MLP neurons of a small language model. Each row is named by its layer, matrix (up: input weights) and neuron, and shows model dimensions 64-191. Each number is 500 + 40 x the weight over its row's rms, rounded and kept within 0 to 999. Numbers have three digits each.
After each neuron's rows, "fires on" lists the tokens most often at its 100 highest values on Wikipedia text that the model never trained on; "fires in" lists the words (lower case) most often at its 100 highest values on Wikipedia text that the model never trained on.

L9.up565:518530426417475552470480452534449420474473529535458470499476491472507506451525448469484601511590552468557560568507549421542483505462446439508489514522454507479453451498541522441511504556525510427524482473524504497526534527475583488490522478529498514476537467452517495523484570446545513430459556604488490399476443548539479525541476525459461491560543476536520447543433486552506518503536
fires on: " an", " more", " United", " most", " str"
fires in: "an", "more", "united", "most"

L11.up96:529468414443571506482442523506466516488565500464532578459477489515549474478492547492494488464463560524519478475474522477481454457488513419548534535461521518481516499428593546507540497641510508481471524459530523520464522517521495497485502485541490462564459513470558503453449437419530475501492512521458453448511486554483507542526448442486459572524516541496567568427473472533446471458531
fires on: " of", " as", " an", " into", " the", " in"
fires in: "of", "as", "an", "into", "the", "in"

L5.up551:570508477470494570510426518526461513455455575445512434479480497551622490459490516471417401523559489489435513490473531504491512565563447513517531500542534614499479516578522475476510472464503559490541532521490500522492535482452515456414558377475482407463485476514517571488488507525453470476588538577500502420461432484482472487487467542543542512529500544509473491500540519531526511461484
fires on: " with", " As", " For", " By", " And"
fires in: "with", "as", "for", "by", "and", "if"

L10.up631:550585442600477467484491518478506495448463559453504502495461530527536478455504454496496553459524506447561518539525500445552485479476459478516522513507583516489460459615527512531528519442433478541430488396516553461539530488462530486483512532492445482497479471471491535519498474473500454499513446545446493529493465541586490504551536437525481549488506489582500475439534521457576516523474
fires on: " has", " have", " had", "s"
fires in: "has", "have", "had"

L2.up628:581486487549445522522485497471450498550512489444537434473431461578534497487603522503397474456473512435488514539523481488470463503563521467502459556515494508560519541460515483536514485500462464539530532467597512545485561497464538496501522538526519514485501488481542569547543495566488487494541462555487395455534488491450448564480460535491567560460487494462426541568573507445487542436480
fires on: " her", " His", " Her", " Their"
fires in: "her", "his", "their"

L12.up231:504518490540530527550555497500507508503415537488456519466455437524501573520510576521511462512479507425567565459527482469461495573535517544503452502531491480521565451471536512419456524524529507506489491457510549566477522485536489500462434566606480532544501443526516487455530467406543522469476484513522417469478455555512520490561476425460499541482530486450570563463493447479533527459458
fires on: " a", " the", " an", "s"
fires in: "a", "the", "an", "s"

L3.up482:485511517491534576444485523543480471468492492538523475435511496471482548498558544491551473407575601471539611455490499467472424466461468447538496487469485536489491504521506480445512588535477486434537411469534581497575483517429564486504514513483415518523537487530526519395505568466488480540498495514478500496518452544522524529470520519474515496530568536525475564542444426471544474558509
fires on: " km", " mi", " north", " east", " northern", " south"
fires in: "km", "mi", "north", "east", "northeast", "km2"

L11.up413:513492465509562488411509516489519518459502473391457524450433463528525543457579492449517523468425551506485476498512507472490487460491442509523427544471513493512503545479592508474537513552510430485523493517486511450539506595502477516551521522503495454435475537573522525532492521526494440426546458613436483459397492511450420522530455527531514562539496570516511540538508460573567486469503
fires on: " of", " the", "s", " other", " their"
fires in: "of", "the", "s", "other", "their"

L11.up5:441591520425496488452506463442447435525531472511486503407489487551522549505494495455532609504482512519504522434526478536528442455522445499529524487483533448448555489508512526502512550582506497443560521505548475493500546477549576498508549524513454483469419538569495482494554447521502534552567508491479452503505560527511504515482517469498535516492472519437592530518435522506527498478537
fires on: " a", " the", " first", "s"
fires in: "a", "the", "first", "s"

L10.up110:560514502499500529488568468516483499519481486463398524514461435533526471479552481509502548460425480526494499537598515520535429525572520444472429489493504528570470522568554540450565532422516589516506476523462447502556471515444500484483506463526463514498491509438477486485540468441495438488500499480507473431451468517475472540451559470462517479568562517455489551440509422475507517501472
fires on: " which", " that", " and", " what", " whom", " most"
fires in: "which", "that", "and", "what", "whom", "most"

L3.up182:466489499477483551505482552458442503515456477481535458532473484461520481468512456454399500513483522435501494561488498476500508526520545539447460533517564583539504498570533487527541487489530568523557468485518504491486566520493486464469549458541501522483498441609534523492460471511535504506469485598516381507435500549389453540486521524554498527471483506547527474458523484500493502560514
fires on: " than", " to", " like", " between", " just"
fires in: "than", "to", "like", "just", "between"

L5.up679:515544505500521552484553501501481487488485477502425529528504428523521504471492507496451538399528507461544496491492497515521388489556532531471528491494538566508464592493510484581468491455526566466567584492540465499534462499459551558434548515516475419540443452550515521449502528449508502525525512523479475470491508458450495502441471504541556522507484581496479507437521507579525516528519
fires on: " that", " he", " who", " which", " they", " she"
fires in: "that", "he", "who", "which", "they"

L2.up223:518550454547487470550449495542448472488542438496468525501466542442498565482507418502517507438538578506477514479617432452540495473457454542548449548491515421553544498503499519422508477492431453526521497476494481532509514504451531480466458562565487451528508404493608553497506524507465551516556537482578489479486536507486519473535517479487509546466444512456492514435571560507525441522530
fires on: " medal", " place", " put", " professional", "ped", " qualification"
fires in: "medal", "place", "put", "professional", "wikipedia", "qualification"

L2.up107:515518450572468499481456466541514449561515406539445477499507588514494501484484497486513521516480514510572482430536453478495479453439447465478517560479563483428527509463515535450486449482502518503466466513459491521485479514490458526528480530493449485452557546548583468415432475522496550508477530546613547495481523501475510497471511520488510508474472518547465494555486510506470496559550
fires on: " player", " place", " well", " medal", " runner", " artist"
fires in: "player", "place", "well", "medal", "runner", "artist"

L12.up200:483515500458504489417477505485479515473540456486416537549533475461484487526524476480444550523523507504528490549515507482600460534471503567577536495480443494511506537522517567540482491525522490468505472413535470564512393469459581479546426484505449493485469597507533496501427529491560593431549522508490431410481423515506556489554446520442449496484480558463503491430507485566501505499527
fires on: " an"
fires in: "an", "anomic"

L3.up427:527501472536462482499517521515477435420481427482490470475515546472493517532457506540451516398582522417576511469557482542491496514439421534503516501489523580567484505571502538454437452509460534411499537560516504536537494498485532524484472523540485462485512451496523569485452445538507525500503522519484454528396500543444489506529501472489541504479494513470519434522557490491539440508561
fires on: " for", " Division", " with", " Liga"
fires in: "for", "division", "with", "liga"

L10.up41:571482491533501490450532509513468575512487479511514545490460437487491513506526544434491515511498539472528439578542539421504483509488514467486518520564493543546462506480537488451547492478521541505478458454531556543518551533546538421450409509521457534496472550581509495442479452530453446540515608477489503568432484552476499454451519530460534486461510510505474526510505502553484468554509
fires on: " April", " March", " February", " November", " October", " June"
fires in: "april", "march", "february", "november", "october"

L2.up234:527513425596491511432431527428488507543419554486547458520485453490566518509553511511438412553459482495487505584446494481490415542512467455505449515485510528531470468549527473493515557479644473499507522520544526517556540497529558441463494431548561491525541463495521510556549453526477510485501481504449446494485464506508402543507467427498524506492516526502441463565491483431544560477509
fires on: " American", "American", "New", "Other", " of", " other"
fires in: "american", "other", "new", "european", "of"

L8.up139:521543527494531507483468494538533465470480511532456476486562544511478439502550494488534516399507525506570438462583440467486441514524484465509417450490482485443505595528516477537498571491454531516501529436554546507541455506488522541492491504437502514425473561504626538453469521503507542541511477491469493483470494518498473505542524473505526522525461504499503480443510533540458528540549
fires on: " first", " only", " a", " last", " second"
fires in: "first", "only", "last", "second"

L10.up588:469523536504491511404463443530506503470401502500503502476473422462507513476522483526485444496504561468569539538548429468572482451529507485494438546502515502520534485507551531460518510477590454533532480417529498505548522517525565527458431474504511542516435476559552568488517483435504510475547463544420539478457453552431450499499453524510534528501547488487481478463468494517489496489589
fires on: " a", " an", " in", " other", " of", " by"
fires in: "a", "an", "in", "other", "of", "by"

L8.up228:502513511475518544451457517476487537504464533497458501508451425546499515485451449423519513534492540477527475555523504444511520500527505499465418514520478459497396520494543473465540560487586528477458472490498511455521470525515503433471464563568480537567541454471504533519462479563504556528547517633480398471480499588451448539479478458498494585531467551560528461534451512510472538564481
fires on: " more", " most", " an", "t", "ped", " least"
fires in: "more", "most", "an", "t", "wikipedia", "least"

L9.up548:543500466465550503457438517425419499483518517416485453470536431590471529467479503518512495486517543492473494512517483541518467509559508458510464447503525498501492454543548523493539484456500569458505487434499457525527508512541479507473485542521446482468421486454519510469574553447632541561499553468466475505529435476461492520513491541515504535455609481586474435562479524521483519512500
fires on: " was", " been", " were", " to", " be", " Candidate"
fires in: "was", "been", "were", "to", "be", "candidate"

L3.up588:475527419522593496555492506432509579520489510424442433523540441473532481491504495405479472437469490387482507579522456499523479487483480460501547446462571517449473474495553561456515549497531503510526437576470453544490522522506478548500504449532511456504533456539530508491419529542504579527484594580441480528456514557451459500495461469450520563498430499540458471498470504506570445500494
fires on: " than", " called", " like", " either", " simply", " renamed"
fires in: "than", "called", "like", "either", "simply", "renamed"

L10.up740:464463521508497584487443507513451480517444487523536486454513539576568493489523499531415440513442515493462465552542466562493448543570504462507512534506576458564451470428520601495495444484471532493517554526524511530455471503480509497473512499498508420458499486498497488475463403515470561552494541502538468530441489493491421495382478511543552548513554527563499518478465540514504525621485
fires on: " for", " in", " of", " on", " de", " to"
fires in: "for", "of", "in", "on", "de", "to"

L10.up629:509527532498525526576463548549534425531490485538455539522518466517512578573494461489530481555496541487505464497547448449516512563500415497545468485496505562492542531410530500454515526512503510476461514513488510513544434452528503505497485540548504558518424504535500558475507492494603511495483475431489481408457416550509481522447492445484552572521447477537438528444466351522521521468542
fires on: " a", " well", " an"
fires in: "a", "well", "an"

L5.up668:529508461477555488485545528513506507473492547503442568485533482509502545470522503525454490482496497418463563539544483454479492544511530532541497515548494553482512503587508475462528595498521521506577560494490425474563500557520473439422475516518495468454477397502510538495539543359502512537534522538522485467516428466461470449444531583495504467493522542438483550452493502482575457543454
fires on: " which", " They"
fires in: "which", "he", "they"

L2.up143:497506498495441510418442507488487488441570472518570549539477545507540576538453460474489415496496513558487464491490491500515566504482502543499416465425512536525543466470532516467423558495605475535445496509465530517499455494479481421453407454523491512538517425550559516451502489532522585486507547511479507548487504492453479474466523478489489484484498479490548488482483475470557543508536
fires on: " not", " may", " According", " from", " to", " recalled"
fires in: "not", "may", "according", "from", "to"

L3.up694:495521544467435505502455500521483474504431479485552457548551455580506532482503515535461506445508523456473519549494447515524513530548446487578502478467538551456522552495521519452490546573522500596545575516438509549486485520555495432489448552572498526488432503521518536452522547525501521473583508529513450502538445488471459501443452503550556476539491510501453460627434509481495548521484
fires on: "s"
fires in: "s"

L9.up154:557515470561443514496527580413563500432485496520486469487479493591569518521592415477425551527521570409494500542506486502457484543497484515495486588508513507494498573470511469485473503445489492556476452474508525526469546489452574459520465558633459540476532488488542510441506489591472536441513433471541472472533445529471503518475488467452544482481463507495456506442507483480471487440486
fires on: " her", " his", "c", " Her", "s"
fires in: "her", "his", "my", "their"

L10.up683:484512442473520485514516529513476501515460466413541496445500482486507468461550419538471500464460548480566548509544500437494493450466527501487514460427554535437512464506558512523455484547560527518423500444499459529490542541447498506464508456473523461426568498524531474423472435496477484438558535497520471433440511522483537459522402470441542586538522485459531516498534415464491477414477
fires on: " the", " under", " a", " of", " by"
fires in: "the", "under", "a", "of", "by"

L2.up320:486518479485469588498436483482467487522564507561510466481513437504501583495571511528459511470556549562499522529543521433533453528483482453464488468437470518502488489547512486506526470525436550424611506405481488506515536506478562525490530508503473494514449495523516510480425552508564483444456560546473469431479461571511540517506508564469500440552558467469528547478401489487436501536559
fires on: " Grand", " An", " an", " str", " Length", "An"
fires in: "an", "grand", "strigatula", "length", "grandisonia"

L12.up415:505572413562489492538540470556505475462504483562399502467500472549517498481498445553521547481502569538554443511560505546498444528485462511487572542453440491541458580504525507407491541466526522530530501463502460474509489508543519472500503481501474481460501504524519507411426520531584569484520488485495512483497501527515474528528454497538476556472512511505521598402505463471494502496572
fires on: " a", " A"
fires in: "a"

L11.up208:534533489412484510461511546442476453464490570530457508557494420494537502492451474422484532481561549462485487524527495475508566560489530474472454525587534510510455501594508518535508450558527487538503502446510508445529488535475566501497529492470409527433507573460526532503448495467519553452513529497519404446454481562479529463479534525483488555507512524498477520486465471483496496496454
fires on: " an"
fires in: "an"

L3.up599:546544496503541534422456484470489459465509514448480510547444439560535551442523477472443502466496485523539479538517502541499477440532520387481531490411503525564488507518537514451450415521546542430497481477500526540550548465474531505425460493527476436506472495506504518480466474521492512541501484547428411502503462543446529515499516469458579516495510558586504494478472551571586526537506
fires on: " was", " is", " to", " or", " been", " it"
fires in: "was", "is", "to", "or", "been", "it"

L9.up365:470521459537551530480513522487459467509495517487534483492461482625522545457569445458467479473511495488555502532461465436515524432524514540486451487456467473470470521565516530441460542479501526522506512472447550561563511501543470461459391524605535474550489411533520492444483505519488472478478459511528441472502419461498458573482478496565562521501501508498496456510508444499483467586444
fires on: "s", "t"
fires in: "s", "t"

L2.up667:501474511486480539495462454515482552560521366538426476414485502461503497491543446516507565455560549511467512479559478538519518531496507512559510530492514517462518468527503562414446477479468504482486443520478490515506486496530471517485462540552431441516521504550565496419438574573459491528549512501533445559487522507475553477486556515464557533481488498506493570499455544589491482566558
fires on: " place", " medal", " mi", " it", " office"
fires in: "place", "medal", "mi", "it", "office"

L2.up304:525475542466460497530476552498497501479542424419603543435530537484517507551482457520528480501479463501444494519496467494510570460468551548523461479478515539576505510466531571447524508536459473513541475474404533564534470488510542398394475563591485516497505528478532475481527479457491525483492508525486463525424525478441434498500496491558551511486588460448563482534545569525453463507506
fires on: " during", " from", " to", " for"
fires in: "during", "from", "to", "for"

L10.up589:531483488567457493463438516491470593480419524437497455507535460569527449456490462530463491441588540502481509560416503539517514565517457503466471511465526560455502471544566529492478570568489554529432514442563508470552510498491517431533496472561447466469449474581477507489459515543471514508563468542465435453513421528522437496516489437536557521492489521468486476550470425497546446520457
fires on: " with", " has", " have"
fires in: "with", "has", "have"

L3.up296:487511432481478556547476486485448552527519490499506499489503466426572515492541493441432545435508530469537525581569478531511478442552488470458473464490511498530456451523513494498509469551475556475583564550485468523499545511462598498474531497569521479537482463466548568508407503520554559479539602542490486420391467550482518526508493515453524558461520490487496472487393552543528466499572
fires on: " an", " called", "An"
fires in: "an", "called", "anomic"

L5.up671:575480537481522527553437550504452547509486539449549528482512437504568495473484549541423367500490521556486519505546504465477531469520482549488521512518510585483481426607551523468474481515499564477522535433498537488474447504480504389521524456580512458545449457534565555488586500521493441505495510563516429428484484541438408507441503482532544512491458531538525461555532529472514478506468
fires on: " with", "At", "For", "With", "with", " With"
fires in: "with", "at", "for", "by"

L5.up342:487535501506534456515444499438510507457544391443557583513512483445504570504470480431549480506523540479483507553540454447529493520439440539422454510441488471528466483511562446462502560498506520511506527441517512545524515460499537485423471591564460495464527486558523465611514466471547444509544533490491500574415543429557477444490539485494571537468489516467498522540588516529458478494542
fires on: " born", " medal", "Career", " career", " skiing", " studied"
fires in: "born", "career", "medal", "skiing", "studied"

L5.up299:519520477525495533475571502456448506440458528544541430455523541477526466475491536424512531464529555518546472501530485458536461482492542469470456552511476523492545502551526511478469589517547468454530467496518597520512529512434558559502477472529474468449470535523515476439499531466523547457487471464512518439485481482435486510473448495491536437540609482498518519529431429426591468504590
fires on: " in", " km", " mi", "2", " m"
fires in: "in", "mi", "km", "km2", "m"

L10.up238:448566499463515490414478569437527490456510554492492516530476505521537480510516489544490544462526541470545472496592497514534490505495449474512443486469502535538483498511543473511531492511501527461454510405568478504590472543502570462490548554517460455572508480473535513541435520539570490473478518591530451491429448561439500490515492441463514500442532495486433533464386510538558521553519
fires on: " was", " were", " an", " had", "an", " taken"
fires in: "was", "an", "were", "had", "taken"

L10.up362:508507489554496481482528511408485472440505548525496510537446521512601567458542390501497439458489484452492506574511515499494530533524468544493530458457513539515494504590536467535477517475574568476474511478485571509492566497482523442408520454563518461511457490582474470532516510543480485483513510537382485465470450552459511498498422519492616533462505437585459478513494520528577481536493
fires on: " to", "t", " not", " could", " never", " would"
fires in: "to", "t", "not", "could", "never", "can"

L3.up502:550489409492504476521512528512493518494478492463542503502456509498415528533515465475439466457471534473515479550618478439521475496520530470490535501528528482539576498539565562530436506488520592490525557470486491565501431504488466440460553526537508513507560502504538532507549470515492444500541550555455424503494516504492464495528458420448591510467493503520502532538573482504557436480502
fires on: " by", " under", " from"
fires in: "by", "under", "from"

L12.up459:558517486529545526512477522456465433440491431483498462443446447529559519472486473470440462474611552501543493493505447503555421456496540456512461522461498549548415512531508521438407537505545524486547529496594575553506537476533522508488450540532432462472483500533557533431481559544557515552502516474444476475484489548452514493448473520412512547473549473547514481507507473512528479550516
fires on: " for", " For", " after"
fires in: "for", "after"

L8.up548:503486516449484519512515503501499534471482519429559539476542478466485515432468483436503413486500465509505547495524443463540514415471480496508500509596527504497490495491539496428508465538605474470446564473526611539432465552504501503469523510536541495550527494509540543558477579451434490534428538474469496494438531567504475511482451460483488541448524584461617528438558551544519487444579
fires on: " in", " at", " forces", " Army"
fires in: "in", "at", "forces", "army"

L2.up525:524506464470509497486495562526417515495506438438490525473492563476508543480518463485415464493505575516481532627532530412486513494445482480572528508477497501543491520514517588477486457541466522578532522465504475506488481509435543468497464485536549465532530559463567463496549492522544597498575544540507480496447494479500461512516412450489505508510424507519434509514474436486553404537548
fires on: " for", " born", " of", " by", "born", " str"
fires in: "born", "for", "of", "strigatula", "by", "wikipedia"

L3.up211:524569528509553496441435528475486589503501498523422485560488507529514482474522498504477552455520507531518500479518459444518508551523468472470422579351491428586523526576528523488497467485462503593480518500519555508455481508444486483492471468548482512423535503512564430481427503577568463502531545582519448465555520548479451483546544422452509543483525525523466546534550509455549470550441
fires on: " well", " place", " than", " wide", " long", " almost"
fires in: "well", "place", "than", "wide", "long", "almost"

L5.up643:555494500553502489448459504554513462421532519396447442569495513451527510470599451395443575388483507440457482511515472448477507515472460536515463552493503531500501504574528445481539511524535435493476493390441508511527470502481588511507464553598458496538513504502503555530474526445587547397504572505536456478469532534488531526506450465555521550443513485511528576484505475497539468513571
fires on: " a", " an"
fires in: "a", "an"

L11.up433:559535473539470548531512492473490504448506532483495497507451520465530475454456512502401498429464466469511532525550530591479405501510505459515581539506543518530488478475579493486460554510538543550483489424427478546498478549514471534501546499492437443486492524555528497448491495529607551525463540486519582462548490518523454517532469521512498527487523502478478508476448474542554508537548
fires on: " a"
fires in: "a"

L10.up670:560464513511539561479464560520524537438529470530553471532472450524540514476482485528464492465529485481544502570500476488513540499472579489442562454448473505466494519475555533478471484496458529522461563503527533535476497537466490461492409483520479516502549494585555492455507465524508465560526495504478449422475555559549455497454565470466539480495448487472519510510515492581498434425491
fires on: " in", " until", "born", " since", " of", " Since"
fires in: "in", "until", "since", "born", "of"

L3.up526:475470523469487554514474524476489430540528551512557511493493449553589497480550515521440473509526529455514548501500442448467461533532422562502438516497501503495476558473539563479520502490525550546626551512459472552508470514557503518479476495558483464471474497498541577427515528506474514485606488547458463514569441511464535512458491572492515477462507516498461500603492516497521514508461
fires on: "s"
fires in: "s"

L3.up559:512493483552544562457463536505478463465463531514490519483469420482523523472502481444449474482563506580463485553478436500493510458507470371489529538483529488504500477519559476510499526473442477497510486415565543498532548517486563500470479513559534469467476475530489537535549460470455491515570536603419456517457535462484444473489515445464546498473507488529578537501526505608504439550504
fires on: " of", " and", " from", " in", " to", " for"
fires in: "of", "and", "from", "in", "to", "for"

L10.up592:465560472535518455530411502518479533527462532456473471485539444542484550466451468477513462496489468509515472475563424553569541591485556445468496486473494480464585451509523483419443519570475481479419512482493491516534575504520527472508496557526465452482574470512518520521474452479485474512551504474457465527479466496476513511517462501516506482459557449536524493585524509449498605529444
fires on: " was", " as", " is", " been", " also", " to"
fires in: "was", "as", "is", "been", "also", "to"

L11.up419:557543534511563505452467467474544463503470530519429477428517518536467579490577560421551463490516548482509534504507495505525478506500492527482485440497548530539556453480505525426402551524531472450495494491434482589534533528490505480506424515577491477488441501524543457537551472475536481519542510507487384516467533562474499498514493464447528502509564466474533512523482450505522593508560
fires on: " the", " a", " and", "s"
fires in: "the", "a", "and", "s"

L3.up474:538490537488549553523456501420420517532511549523534594490489510449566461461533511558513412533491517445451532510605495515512507427535468517519509514562538502568519496507521482482589473537475455478517543500468529523400461513470508527458473496518475507497468528509525495543510464471540484477419544472524498525443525458460460503425541502575507569456539497509524486468452460492552407475537
fires on: " in", " by", " at", " on", " stone", " written"
fires in: "in", "by", "at", "on", "stone", "written"

L11.up35:484511439446511511507543465531427527484439531463486540473557463484557568521566472441407486489515478512531465513562468451438504463501455463570550475481500558525532542483528534432500487566545518461498529458518492442490438526446505501488521523560516442495521517510517518500460510488554538524525502577502526553431466523425492515514516472491498556543510472499451453492420439477516468461500
fires on: " an", " as", " such", " called", " become"
fires in: "an", "as", "such", "called", "become"

L9.up721:520539479499491531504452492488429531478497499477485491494475447498541489521535471424454558521502540498525491610526478492582502546517524436527446485491481535540497508501538433480490494546498552469542492517499436540517541523550603411488441550507470473524423517505505535498469453551526490534559587480570485391523395449503464501497570513464511530480471614464466460515415513502478519566499
fires on: " an"
fires in: "an", "anomic"

L2.up725:493540525503475517458517521443484531518404453491466444550556471581570484497501553540402520553442500482526494492564460531477473451518468509499481538481536519538486495444538486471498518501539519510447546509498477560480455503498524500452539482622487471547456381483517491552451531478520550509509502523436459515436478485359532536485501560472507542470469490468497484520494526513575526498476
fires on: " also", " not", " that", " placed", " worked"
fires in: "also", "not", "that", "placed", "worked"

L5.up328:504508456460529505566459518465491537443455529463500405491524515529505535459562547476495511550495498534459463556489511483528511519459455468537474441497499499459575488467556490520510504470517437466520497445555463565549476521468488469480521542559492465470507561478519484520466475530545522405509486540566480495475505496498495491528443533453518503513532586611506577544425502521601479496539
fires on: " a"
fires in: "a"

L11.up736:533515469486478577467463539474478467496432415520555546533513468494517491456457515504505446481484576460443472562488502526483478508547498562486488541455464493491457499566553490464575478520567491429466462502508536469480497547496519500461542469513487539467426498529502460413464520542515458504475529522533484458380481486438407511476576483521487509452591490557523542453523406427522508547508
fires on: " of", " on", " in", " across", " to", "ennial"
fires in: "of", "on", "in", "across", "to", "decennial"

L5.up397:488486504494504512598501521471493477471451457456537478419440548511597486489589441504444555487486565493485518489581464573505555573468471508554470531457465553572461501522547507505484447426462510533513511444437512559567533486549569478481544459513502449494459518529517532531511456572484525501570555515518487487460500482449521512499513515446550574492494552486434536519538484501517437484458
fires on: " his", " her", " without", " after", " to", " before"
fires in: "his", "her", "without", "after", "to", "before"

L11.up241:551564477512546514483558599506516547511480545519500458485482532478587567508489520436477489497520530445462488597526492478509520528512394521518481497434537520551463501471583494466538493489574506523475430466500451529535499544469525443474501476495546528447453509489527480580532541533553507449503462528487493421447380518475479458490495500422470551482526496531485526506399441538531471488549
fires on: " the", " a", " in", " considered", " of"
fires in: "the", "a", "in", "considered", "of"